From a checkpoint of a small transformer trained on Wikipedia: MLP 832 SwiGLU, rotary positions.
MLP neurons of a small language model. Each row is named by its layer, matrix (gate and up: input weights) and neuron, and shows model dimensions 160-319. Each number is 500 + 40 x the weight over its row's rms, rounded and kept within 0 to 999. Numbers have three digits each. A neuron's up and down rows have the sign that makes its largest values positive.
A block is one neuron, or neurons of one layer that tend to fire together. Before each block is what it responds to, as a language model described it from the Wikipedia text at the highest values.

Description: Verb-completing word pieces
L8.gate50:463530445533509487545529479529518425479505580530534488475591519482404544576455501501514491479501578500596509492468482466484545530495501547520563553494535533492474521488454584550512554526514559504517460590449505482515493480532490477485565519430489557504477557560491500434537541533548521536450467399470493496483527486470521496478502496477460577478522468529519489466484517550550454486500444444526486426550468498474571547494510556563605543530503580522493473505524514504538517514471488
L8.up50:517533513519531461492576514488465440487501581413521528483498533531440476455557517407502545494517453537500515591378470464519554483487505586502574452422559507585461502451420519510556529484585495535514512509477566530432549465499467603528486543431480519423489514504452575531527487547487563540481312496435501487441550470489557527451486463503468498504439459497415515506467513482453518490470551530518503536540503495508536480507481498410563547490489541529530461480475457506450514574510528
L8.gate182:440543492541558523530575429515505474461463511506527478536519458541485453538511500433470516503544589478530439523463459543508515463517502505502533465445481497484489504503494468435470433480559444565446508516461530561432542553583517431555529538497460493524462545523494421507500473499499500526513470570457560463450448561468474556476447439546464514559577562520525521506613539391482525462522469499556467504487447532552492518495530548519530517473513477527482559469483444532459530447540509
L8.up182:532522459445529532542519534489496532521514594435518530471563511561475556496572505481456435501477472452499500546609394501537554485527521557533483505453576582465535501482481507548520466521459574476473504530621513460465514511487509576500484483545477498528497493480409496463487486487516519511506521464425530551521433558466529453473547531478464486551555439499490525464497550552516442495510492543481506525541462491512505466484442539501523561549513530532531432476533528541402516570535554
L8.gate459:443493591481526519543537494536501471505490482519488556475484420490530473493471470494480505577500502501495556471507509410471495466497564435522509509580532451482434469539490534470457455533509485496568458431503514477513529533489505490504554509527498497414494457408458471472595433546459529499436490493547511463538524501525592546572548465507472555511505455534433509442523449559548492515542517530530548464543492522481535386474468491465494523568512546455500535510452593484495449581495447
L8.up459:515531500505504447511580448490445497512476504455525455482522428466499538468571532536563413488559612528572432498512464550519509544493501511529508490458533525446505522528482533550525521498525492497434453557487538448512568448473537498581554445518468496485463503536493487465538568499506602587492446531440541510514506502499440493475453514478477484552453544595436484546465507500489514462554525538573454493483513472471557534527505503538555492494462514557530512486483472465469508450537567
L8.gate463:490509493500487428472447465551554538459462545469507515552491505480433499541502462484508481512509561506526444465535491523493511553542586548576473549498486507527475475509532554553506484503462509437480454556520459505489597513479521584528567512446458534532499493502485499477520531476535516529517498471511530509439432473470462485514509529489507485491447491397463530568502536518511530533540492463520527472408484518479540544505541473556511464507469448500442527460517548519475449518473483
L8.up463:499448544521500535550482490562588442471524551492514533492495558444503421540539476548447416561486475459552511512477384482539556488448543525545560438551511539451473493461454423584409470502510569503469503520436401541443537510424501541501520541514470458462551478521436486482464559493495479490475484498491443494437441543518481402509501453425483510465490472533468564487480525579478466477496532563504463499491500535518544552485563420568559527490550487448494529533493533550453471559478565
L8.gate550:496483543532449528527482454445510509527537517476466498501555505493471541542467511563549463473507513451407483522532460497507520484434556473486555422457482475473494543466482523482490464563597583408534522543579488477497531454597513486515522514528469543573549537529459488440522449513515538567414518431459584500502543537472547503530445522496518551550526502532502490459572525428531556532493605517505451512497486490462518553490479481469494532501445425531552554470434502537423496520507458
L8.up550:552490521469525473476531531500543547456485436437521563486497434478529529507479479514452539434504450513456434401520530478477503478514497465466560478537538586441522482462490524516504540490556545577503536462502457443463497528554534440515446412505471501492516516533475443456478532566475555508469498454459487487515405507537495458508530484479531525506406539436495563458602582520488512568496506460505501471541425540552540450459430527496523474555481550524512532525512492436489473501486478
L8.gate687:490466498497507565470447547548446520527525546459518455480577537471469483514502489489558423502505544559539535525485404525534483517445534513503554497477505539509434462537469457499566450498496529484455509499483453558394560504501554508549519486465485498501485440446468460526429552509535450563460499554422478499434474479513494533510495491562457475443507555586496482514482500441487486430539527527453460569570392573464516459533540534470460492492491452446496578461499476562471542468484463
L8.up687:462468471490549461509479536543556487450501471517493514524451445452470486497492477503561440462495574495552513507516508477552453510517469540531512517468526530516499445488530488454557542482498481597427479547551473477499462529500478493528490517525482530479500421502461554498502480543481576505512597513557481472485485504492520509486542488497462530340435490511504530572446521443503536473442463524510462433518448557513489446468483503515510442608444538439486521525537542549492460528492435
L8.gate809:548528552570573489519452537540502456510472606475471489522539512507474587527503518453502463548466498559529505501473466459506474487552537473584521440533513514521455481493440454528604432561484545508473474488464473507535552555463483482501481555524526478541493546458462425523515476480497564503467496514469485496519430495477513527443538470525522504479531443590495515529481547504469495415505508523488505487573522487510546484522453563483496520600509440485480540509525532557479522460481538
L8.up809:506518497508520435552537416468503483463493538434517450474488489477548490580604542458572427530488529528540494504429518453585430518469526539508565520526483499576523461474468478487512536545523493480543582540505510529458577553567502424552492502478531578468476539562494460493518503540468548511473467474530540594468523559556456490450496514520529519441531546531401515516491460521444509493511499549424537514547510502532537461478473444567495532501548523445587470503477501516505530516493510
L8.gate825:466514429554459496501503472510500462505423556496523508524493558473474495481495498431477548516466449474541494510491437476361494558497530544575529557488538560499482487457434515568429507515542539473480474562572426481558528465428441491513526498519448488523523496543514522517490483472492485515390474479467529500479406472562457467523489477426500514525520501499463481523460498521495586495533545500527499452559565440472587511456465505472437478493569486465490490537492496464440492530521546
L8.up825:422503500534436499531574615503476489458494570467613491562466451472466500462481497499462498567512597529532485512559513544436540525648475482548508519444493463535457482544472504447399454502530504474455493532610531475466587483528564530471518544502497521498542457449484492494557503560472492522539556483461531495490514512496574480480502503489470457500475542522417431518502452493537583502563505505461458558478512507494541455482506499454511512548479440475558497498478505493437497485457486

Description: Sports score separators
L5.gate306:517510486494512484504552468390495541540397508475468549499520478548424563497585468477473545527449419488470547479527553466494470525568489585508440558577558467454539482501516523499477510483591476461444476437503518474493531556528472530549401541483475516490516483438509512514495487477510436487456462537493458487437556488462507417530477521510478539556463443461550457508474494517511559550481576479537486485504469523421531549551518531494471520556485464493541532526510523460489500487521458
L5.up306:513437507494425540504557496467516449472529517564542547514516469533483518455473483465511505482549460525516452592500533629573514487484455593469560484489507531577499533511466437493414557495462527464493525424528491529454464452495451564481527513474544517503463509482450509536490519517491472503544483514472459483505500497476504476501464509492470445491522480523548495482525490521544509562461373517488504497508491537448407455464563504494511537442483532561566565527481524466478403438440501
L5.gate509:561464506568423504500542502489456566503481440590511484516539522585439482485503457512586583449489493555575526453545522554524458560515472512482456528474494465510509477524483579553522450456576462459379445505488478522509448519434559562504426460501459566542441462476520518522515486512494486512493443477485531483532484482560453463551503551553500474508464498500551447519505576521519476521361486553573597470512475487537510472497459477546511480475460528512449512493489481485538550516505440
L5.up509:487457447498473470529495535538514512497508540483598561459510434581518416489442440486574491556486507499494471509480587592503516544467465503477520532475559516502524568507471518463461515461539468538472460427475520531457510490502542510451476491525535511572578444499490542468535501474476461463518505483510454491509507458509540473499505487415472499503543444426555492519450508551496530483477521481500491481474506504469481519465516495530455502512546456424525511466553501517529450550446517

Description: Mid-word subword fragments
L8.gate40:505483488458547499518539456457486487458536523473479468475441528468482475536481550482579519423509586449461484511540502502540436512510513494475472452435488515448541497461557587467515502465514484446501527513573536418547526490600550452521550569539540525503513493538488472461445461446464501533572495509507540488595498582465461478419464549493553534495524506492443489532508497522491488512508554504586512450525541545548533616479519517555404513532469401467551469498544466551515422438521494
L8.up40:469470509457486491473541462487452537482529517529488480514446442490505489488510540577512500465578503457431426477563535547490461482510516535458452487488485471518549475461532491506521497503446508507507475529532538397531497437532602483457539555549539485569491527519456529440458507519496556469542519470523493495536487436459435544489538550447487508557516538503418522506459557502484489511491486495514533496526499472445555607492467490484544492521502498533568453532553429511550431500460509
L8.gate61:498506518466466532451435442481445508478454553543533524529457496479454504521503511527491506415499544516478482467516516480510488494498471548395503500440482535531506497533506489489557568483477521440473537515569468468577480488527596516513541531489536468521491473505516522430438475449479531459572482572502489494436470547538505503470503550514525477470500523565406517541493450521507509499528508525501497538457458436486493531508473475505507512472422501556530510566583454445518474395489491
L8.up61:520456491495516489512484437516484591507485446451532467458428527449477396478497584499501475474454508492446503518518483477536434533476462475516451504446521530479563506499580503430666505458575504493532539501548538526507463506498493512525481490512500478488488479423481539488532433476522500461470523484494509574564561539532545431443447502435480529482525479501449584561508483464472522488519544484475423443542510575502480544500564533542440441444468482455483489556512497485516472520492462
L8.gate65:500449529560554474541540511495433457514496450387479454451501551410428515558505492471570422466513486493443506516573515471490471449524529492568539513487468503497505444518539568484519500500519461512511486518501530406526479520510470473459471428518484508452490439496524534386496473469443475525499502459539485516557559526524519563415507578509552548476558537461460517526541533514444474536469519490447639475497506526527470536471594504525443486512545496399492441479475545453519462515541482
L8.up65:512480507466444500534556486434472519475497517513564539464457554444433541443504561510574491486565513449387473481559519520483492483506523523524520508491524557494514470467553563493495537502513484442571485567588511427559527500531550437433493579503471520472490484537521536448466477525487567512529488472548509509512466471458462444479463590402507522566520528469396499555539531474470531515478520453520670505422568518514482529449520492442522470431474471503540435550450446460521464472516519
L8.gate223:512522466436569492544496439467528556443502431532485515488471509487456507432571552494491534405494591495490457527502576486492465465510556528468444501484508483454542532490534517468510524476490425540547531478488580420559484493552500431532473570464580506502534434561482462457477438492539483578487516494534498487512474500520521527476543565484504513514460504459446505580470457501492514503491483456538597442489549445461454511436506461530511463515492488510470492504550567464458468476497484
L8.up223:510516538506472528493488434474495540514546509532496516477455424513468556489557525547537505474515468419420481404560461532553498471516549514445462534447508503512519496494536510476586531522529487474561554515512507461483446495537594510541588622487543470531442448487540495513471456583473528556523500507500454493512511579442485543515548499473571518603408523514470523537513507553465495572420552454522587473525459415413491635512487551441505531483458438515555493546552493515497441543517524
L8.gate292:482501524469439537557465462524522500505551457555557536455469479459495475548439494557532507461498416520555498481471504565498500457471486540486476534525453527508490473462541512459526430484495476456539526551575460483583506547505488430501503586556510493540466417636550517423509497453473560527458539461541460513506527517461459521520566583506533468441544467547432429513498490504487447566497506532498593459488501460476498523465497504477458455526510470543473460398548416528540557500546438
L8.up292:532485549570510539499498520494541484428550465510454515526496501404486497481449534521530457515475512515545524516487575461521482466425462502397485533524410451505521506426523577445470475537531533467573505582535534486488489466521468481531446509497511586511490599531568544478561433528494537548530483437544447569496531540476437466544487608463501478476441430520516494555475506497554498519470552488481505517473496437512507551476515483465408489467448505470460543411520458467535540469517482
L8.gate433:498509519430485526488499449487494553507506508487584486487434522457492491481570523509542494476524526495429451541578521488501468474506558569432470493458458561533471474498518550529555554478493432468578529518533505505520504515543505488499467604513546504521454509593540504461499459428477582519508543442504491532459468486540476521506518574494518498543475552479396496567507394482447523525503476453471622487497502454488488598511508489418500457429462417510546429487482456523490480448533534
L8.up433:528486502469556555490514446493566460488481434492455422492477553418537517519507486503498508522477511480493565490471524426524411552542528471518396541520470571489523449517540499478563490544465498492561483498485486458545488487542498487517463524538516491538500492517502508450529435469510552524529466490579459551524554597537467493487471522470599509497513516460392471508520512567527551514518467509571487433491508503533483522474485467458429457460561470447476452552467493455435530509557458
L8.gate734:484489447498560508525488433512481483473512430463517521473506532479459454473463529528595541485471497469566531476493447495541478552483496511466465557486545500502451534488526462535536515485541401442460454537477496482520448508559496456421492458617513559548537521548506522565458480461495542508529480489524439488463493519459472403515477500488502523502452503449474498448519552540504547480545448535567434460512520496360477537432461532510541501505532411528495543479471498456538510461537466
L8.up734:538528436495523459527576460473521474519521494470528515523520525471489407511524428523495532486529519523542466492563463567503539451530504478463432573505483486512528459491462506455497559470529546408516551523509510450540585487551469468492454547459461483594516530502591499428475499468489469588490529515488506519560526423524486435573531575448536503526468559577462552467513499476450537479506543540510547509559474506498437568506471492493515500508528496545567445534454572481486518444461529
L8.gate774:487424499448553488526486476460528481440532483515454491518480516433478581506522568467516499463513468428476537462566499544476456429536481447485439474436444480493469509473549544462537481490569454472487550540539492510511467464553438459464588503532588521569521491562515512546489519499468536504519482497507499521511516500564513457496488546472589518483460481473449514593550527494542516471523542577508554491472605508400547593456495498547510507544505434476521550582529464521446517470514495
L8.up774:525496475533502487582541467523498492516616475502530548504418519524438496504511518528504546494483531461511450453548491504523458443492512557488496487480500441532530487460527544479472510549387508514545547535600577457524494423565544469471533504447549485538448483535555567495468536427408516516568541496527482463491516460506481483456490574510530522505482489485430542489541433480471478494489419500533599484501502525492511605497476475490534490452486551521520447555503489462558466470477502

Description: Word-completing suffix pieces
L3.gate416:557513564481453510458467492458505483485485519475571558527535523486500519503474445415544492536529547550558542571556460512537495529484532522477457558554618572523517487512485454514403523515533500504436515498441500506513552537527553554556456449496418528489558496534491533476479516522530482495535429481466514553524515476477438489422443474482408528480540508461518523555496465458610562490527438458519435438512507545463538454483487478543587489495479464449504553481508525474476431559495479
L3.up416:402473469510531456443592568513447507463431499420531543452498490501515469533478517501432485497582507433510476567503534500498584501467482540466439473498469515527457484495484504531504494509524538541538448520481534477483560519483562497487491523474431549508507501482462576443492533452498492574531561527512569510557511420449451426507481554510497485424503436568486470458495515506530552465504580536468537481530495452500473505470514411521543529490503496511539513438514475495452509519505474
L3.gate499:471501469497486531547513412504510433522408482482502547432381442534505534523502465536535528513540464477502559446389497570507525548504547566486468518589495540454561461498490532459372511513505458528485520536545556507496532467453514571568527460508561517500506544484459511479472523501354515480467429535515564403492516517444478444496512519538501581536495450459545525483456499474508516478472481457464471493548515425513582473474526541447588559541526512494505572507434464461481521602553454
L3.up499:473473532551472549488562466492510446493455473476459426476494512494465520515500555436397468408489486472496468503453460504544593547454523556455537457537458480517503524478486454525470464467471474452549494550524494547479538571551415509514532491503514472547449475498469547458535543398438465506488429443572491552509470570425539519503540517485525508461553520495439516451547485429457546446557516493386494503518510510505526521475467479522515550542502498468509508492606478519500456455553562
L3.gate671:492496523545472419489448464490522485463457494498495502459529450536387467554482433494609517451459537533504484556549509476482499495537528562477508553524454552515447492411450531540557541522525461524508506478472510563427501508536514496518487480492495492461544517489489477453561463409489563531486492417546490521510505490509511572457500498544524475500542442461522481514508514569526455488511493563543487520551560478564577516517546494442550543599497490472535442460434501530471508531442512
L3.up671:536489514553471505485486492418530492581448459547514588523538437523484518481515467516577489436447540548499424511576472497527476495490539519461470452585537548502449516416499484550488553529495420529435511423420551528473513515484471578523503475457506493500548512450424543454583458467427543482505451508455433523483437493497477520439428491553562535424520442450482484517505540535486461518523470553481436547497491474483583536537527532410523546580549523473496483456446492447469421523489507
L3.gate764:415517562448475525524564523475502492457549541454478501504589494545467502528451490466512486484497494463580458532537472511521494517463468500552562552501489472516447506511475548540406442473505612541560515520533511481459553491472430507575490490480439509465494521483554521484537474524611507551507437455532542479478491511447484467420432485530501508493502455434441491406452470455546503491550512428451502437504465470487532474489469413482555498450465544462518467494466462561485454474472480
L3.up764:485468587494511523529517476568532406463445518535508613506512461455468583488560464497497508495505504529511459469492399579510555456498523522407504450613534534465577483518464487534464477391541520533501489537512492490507513542497574506581471523471507512468450517500491491426557484486441525505483473438522474539523425430479462565505532540495549542468548432504559519537456528522530465442491438541522484469531498502465494515482436497503476505578555558480432520476492473520484457508513521

Description: Numeric decimal separators
L3.gate367:512449483495508431623465441524499523490520479504494504494535497474494407487520419520516408539561470493563472454536474535546468486544529482533546438536452496526490483496588587416501474465530470545470504614495462473496541484476513464513516541510514546552475509492552421436462513451556431518563554554528552483460542536470505502496516463564410475425517583517465460510549525493448537530538502552496501490583515516512459485450573514534504527451433429477585509559526498508487528479466430
L3.up367:439527474494444490386487588535472512520482475576597503496541471509443521474551501469494562528521538518529539494533488498403512519529496498522518522589511493533498602475473484558526408558540530507454493438511502515552532498458509564424543560485458438555547458500495527535533463507474523453512439443550452523485470496434583500476522513453455496475483452489488470520575457486539527433506482487473533519461506521518514456502489521471540519459503440449538487546489491539494477560502518
L3.gate710:564477443482530470474527569530459557472498491570547487433497532490497482452484464509509571531468558477449549532490529481499492506517484557445545475518522528535461542479447520546466456511481419439532482444492489547453446482457500544530527487520453498603491444509494514524508474531423561465548437518501498528548465490503559499448520544517454511463497474492577443544484502537522469440421483529476502516464510509487494484520521509430403534551535534438585467537529504452483402540408433
L3.up710:484468471454512448513561532508458567468485483510493525512524519568503418503451496549435490479544484520469452409503572523439448455488480550479514497500431449511424499511479523536550482553491561457510522468535501470494429501528490502545431531503466506565540545528528500497445468525454498499566487478471530480520478460528548493481497499488469463530472566454506411519477476490504512479420542511459504504479447512526556480508578537481492545498500528516534493552512520462528460481377510
L3.gate716:509561458562507429539504475457604521491552489562458496494565555493435423454457479519535493519466506546459500506441527498529387490453495448486505567572473485564467456511516590471519510478470450426502433550569510506584607492420504485529600513562502462532500493525536513461424491491510519467476526511498511487505553488489551507390548614497436477473523425478515518569415495462524523498475542520519494504540482478428532465408483482472491492490442460440497485558520520565486488562510510
L3.up716:498388475470423493430493494447431473481465501560562499492497438472511576464486504571557560561527537501551561531541589480548492524444518507539539493552536505476530435443567483537501505526509467518482457489411519512490519526544462565515493523476523525575460435473491566515524505555573503506525464518509506476527530486501448572484486492548499471498544437449488476486413461518531507456446393506457427539529437482475450514501460415547492545468487478473424518468526493551497384569515477
L3.gate748:451517555454501461519503537400573537545463529554514558439478501484461513506447550535531464422536478544442527570482532479512471501445527566450474609558531555515477553519531505502477561461515399491532524490515543477526471500461533555555491498553487543504546507396450534555492532502528497452553467575526481477526510528534499492468499422480384522544525512479476495554492518525525539526482483435423493469516455550497500460479532488486494532536476490479436485524559539512491406440486480
L3.up748:525461422516478496431481447483493496468461478489578598506505520532498451513469465472532474460480497507450534463485501527446530470433448519416534471495524461513495526516448567487576490525505488535487452531501490599406489545470507552434525456500562462563503473533505529537514503552485473470439474525449444475572560458527513448492529508525538480479526528517503441509495542503515486457391470518501545488541549523431474541517584468501474509550518521551494478568500519473505438589466495

Description: Verb inflection suffixes
L5.gate364:502470557473476505470464488501441436528491510463555530502551463527472522541476434426441453430480552552535489475438489461481497548515514558444484481509502446479535448456474477399450515525521506508483530503516505521483425518465552586546496448495526443601453473449538529540510530495437529471509514571432568479477464480473490507535420441513544488499494571511507512487530499476509555550552493539482428541489442496527462500491512436510456503480438502491447537476545520483420463517515479
L5.up364:478449468505419542437500503540484491486487544486445504561561509521476572516555490455460512396441558495542497494481544477466495501458466537481519522515551500438507482493448544499569511483450562530530539531482563507451520491452493548535486433530471480474498559513461461615506473485474541473528488467432547493462537457470510435504467485529566499575410483487509462444467544519476540457496525504491529509469512482473513505485399461529434448456437499532419534536548526483523482480575521
L5.gate715:500483503434448494471491472588467480490575524421488574476472487507495437500546464622491468523486536551500473468526471529501451566471497525499500459421512468582566497649514528558490474544512579453514508527563396472449483464535474458566437552483445440459516555526448474489478504535535484517487525485508503472412508485493528427535466515499541532565513494585502486455493495485573468523461551474583544565515587486548539491515487424569505494497527474480523554466476460506578468592494438
L5.up715:512518481538428506485483497496498511507541496426567507496544540501459450569506467493507438532549558513490526488573489461521496509364500473445441467515545521532526486477510545558530493495499493554464499490551493484427471551482479503567505470516430496459546479498434437505503471499550532521441475545458450465442499447489534476475467475502506491525546440561442556477386494508577536464482533501481499508465443508507493502466513469543542496428479554472482519521508505513506374570515473

Description: Early fragment of split words
L3.gate260:517545546522564469493518526504466452541504547473543495511578449489465488475489500485493450557525468512526503557531445473541532522568510545484436528515465480575458448521429527513449569516520518503534573447480513440509567570485502518616470432452493552521468492505551495434472520405547544548555487480539495516463505481449501582420535487488427514448469481528510492449495532523512542536531548526518528479544484487472544447525487561528454471491515485529527510507447490479466447579541489
L3.up260:514466522537490523561492487525460536502485426425544517524494482594480430516573476515508535490504502489427574442513527487535475443542523451496482508455463543529495440558562524487489472476564487450504477435568448443519480446555494516504424491539564447486517411562537491390471547488535474542506501501424591449499382497477562503437491476467494504482493491498546501488508480600448457484465548509530479515531465513530538470489547530491463510531533455510473494521556454531435544495442455
L3.gate312:486571470481521515516519506582450451489533484547510498533530517532515525486459475436432533497516452524407519448530526472541492504490535528491572504539496592460467440466463502474494497477511536468467405544535486551517501504519493486474472576544521491522533543506507507436509442559478538502497507482498455498469493506489517462501501483526456486545443551461565565462544446504506539471482531544592546525523475523557465430522514538531415464519464462509531523555498503525460470554521589
L3.up312:562525486455484436545537489534416558524468582451576504432579484498450473506482417498449460489488489509455441512539510551462469427484509482534562452461512504511474531467451607551512524483474547526493535499381515431488607536514486443497393499430489507480528437558530516459452478479489448527549466466534462479529550516457501566428444513471478468462493497476503454492470497509501527484530432540475513526448465501523470493554527459560502480410480557538436547522518440534490434541438537
L3.gate659:508497527459507531549534521455467553510487491424510525491529458569418484508493562467448460477454457456497497541516509464549483474468533531466443516483491457616536440477429488514455445462468539423538430466555525462461494487490510472560505485477506420470465500523472532467493476486526512513521549552505531482511444504489525535490469523476495489508509465475521485508467496526452485553437526487557584552436516467489543553479502433422510532542453498546528503534475501513508547498444476
L3.up659:500547587521490553528468468534458552485515484449565578505580533586434450457535499488497496554490424569496406530496486475526517525544532568527483497482454501499487446465402545487485520488431588437535477524532516430526539463487477460560466500459495433409503555574521496427448500529501581578498472450491527508444474492421485547415487485489425526522531489542543504474454475477447536549506543493552573489472550480498515472548484522496464422504487521537497511495454498532494507507466531
L3.gate816:493531512466404569471486470474496481468484491570511542481529451509458487497483477453557501541493551492477551483453546441568442437512529524470502540579489481508457506456517586535446563490528451465589460538515502524510565549519508489499509459534424537525517531544504506505462454512518610573501464460512526493465471464545486545449535539547467516490500547492515513471439518438563483455442459473571472444514517476504533481449455415468444500578549538447536501492449467538528446475491485
L3.up816:532453492492491453514496525493511508512538524456514443489496437494494503524497506509506430452513457510477476604558446537501543464602488431498545502461522565527474532470507503527455526480494530452511531516531531469535501463605470549605490508498521533521542488560521497456439508521574563524510472495614463496502546456462565531492511501495459516469470550553523486443495452435511468479476501451494577546506543530520466538535479483512493491419556501443565606555515462472502502543442532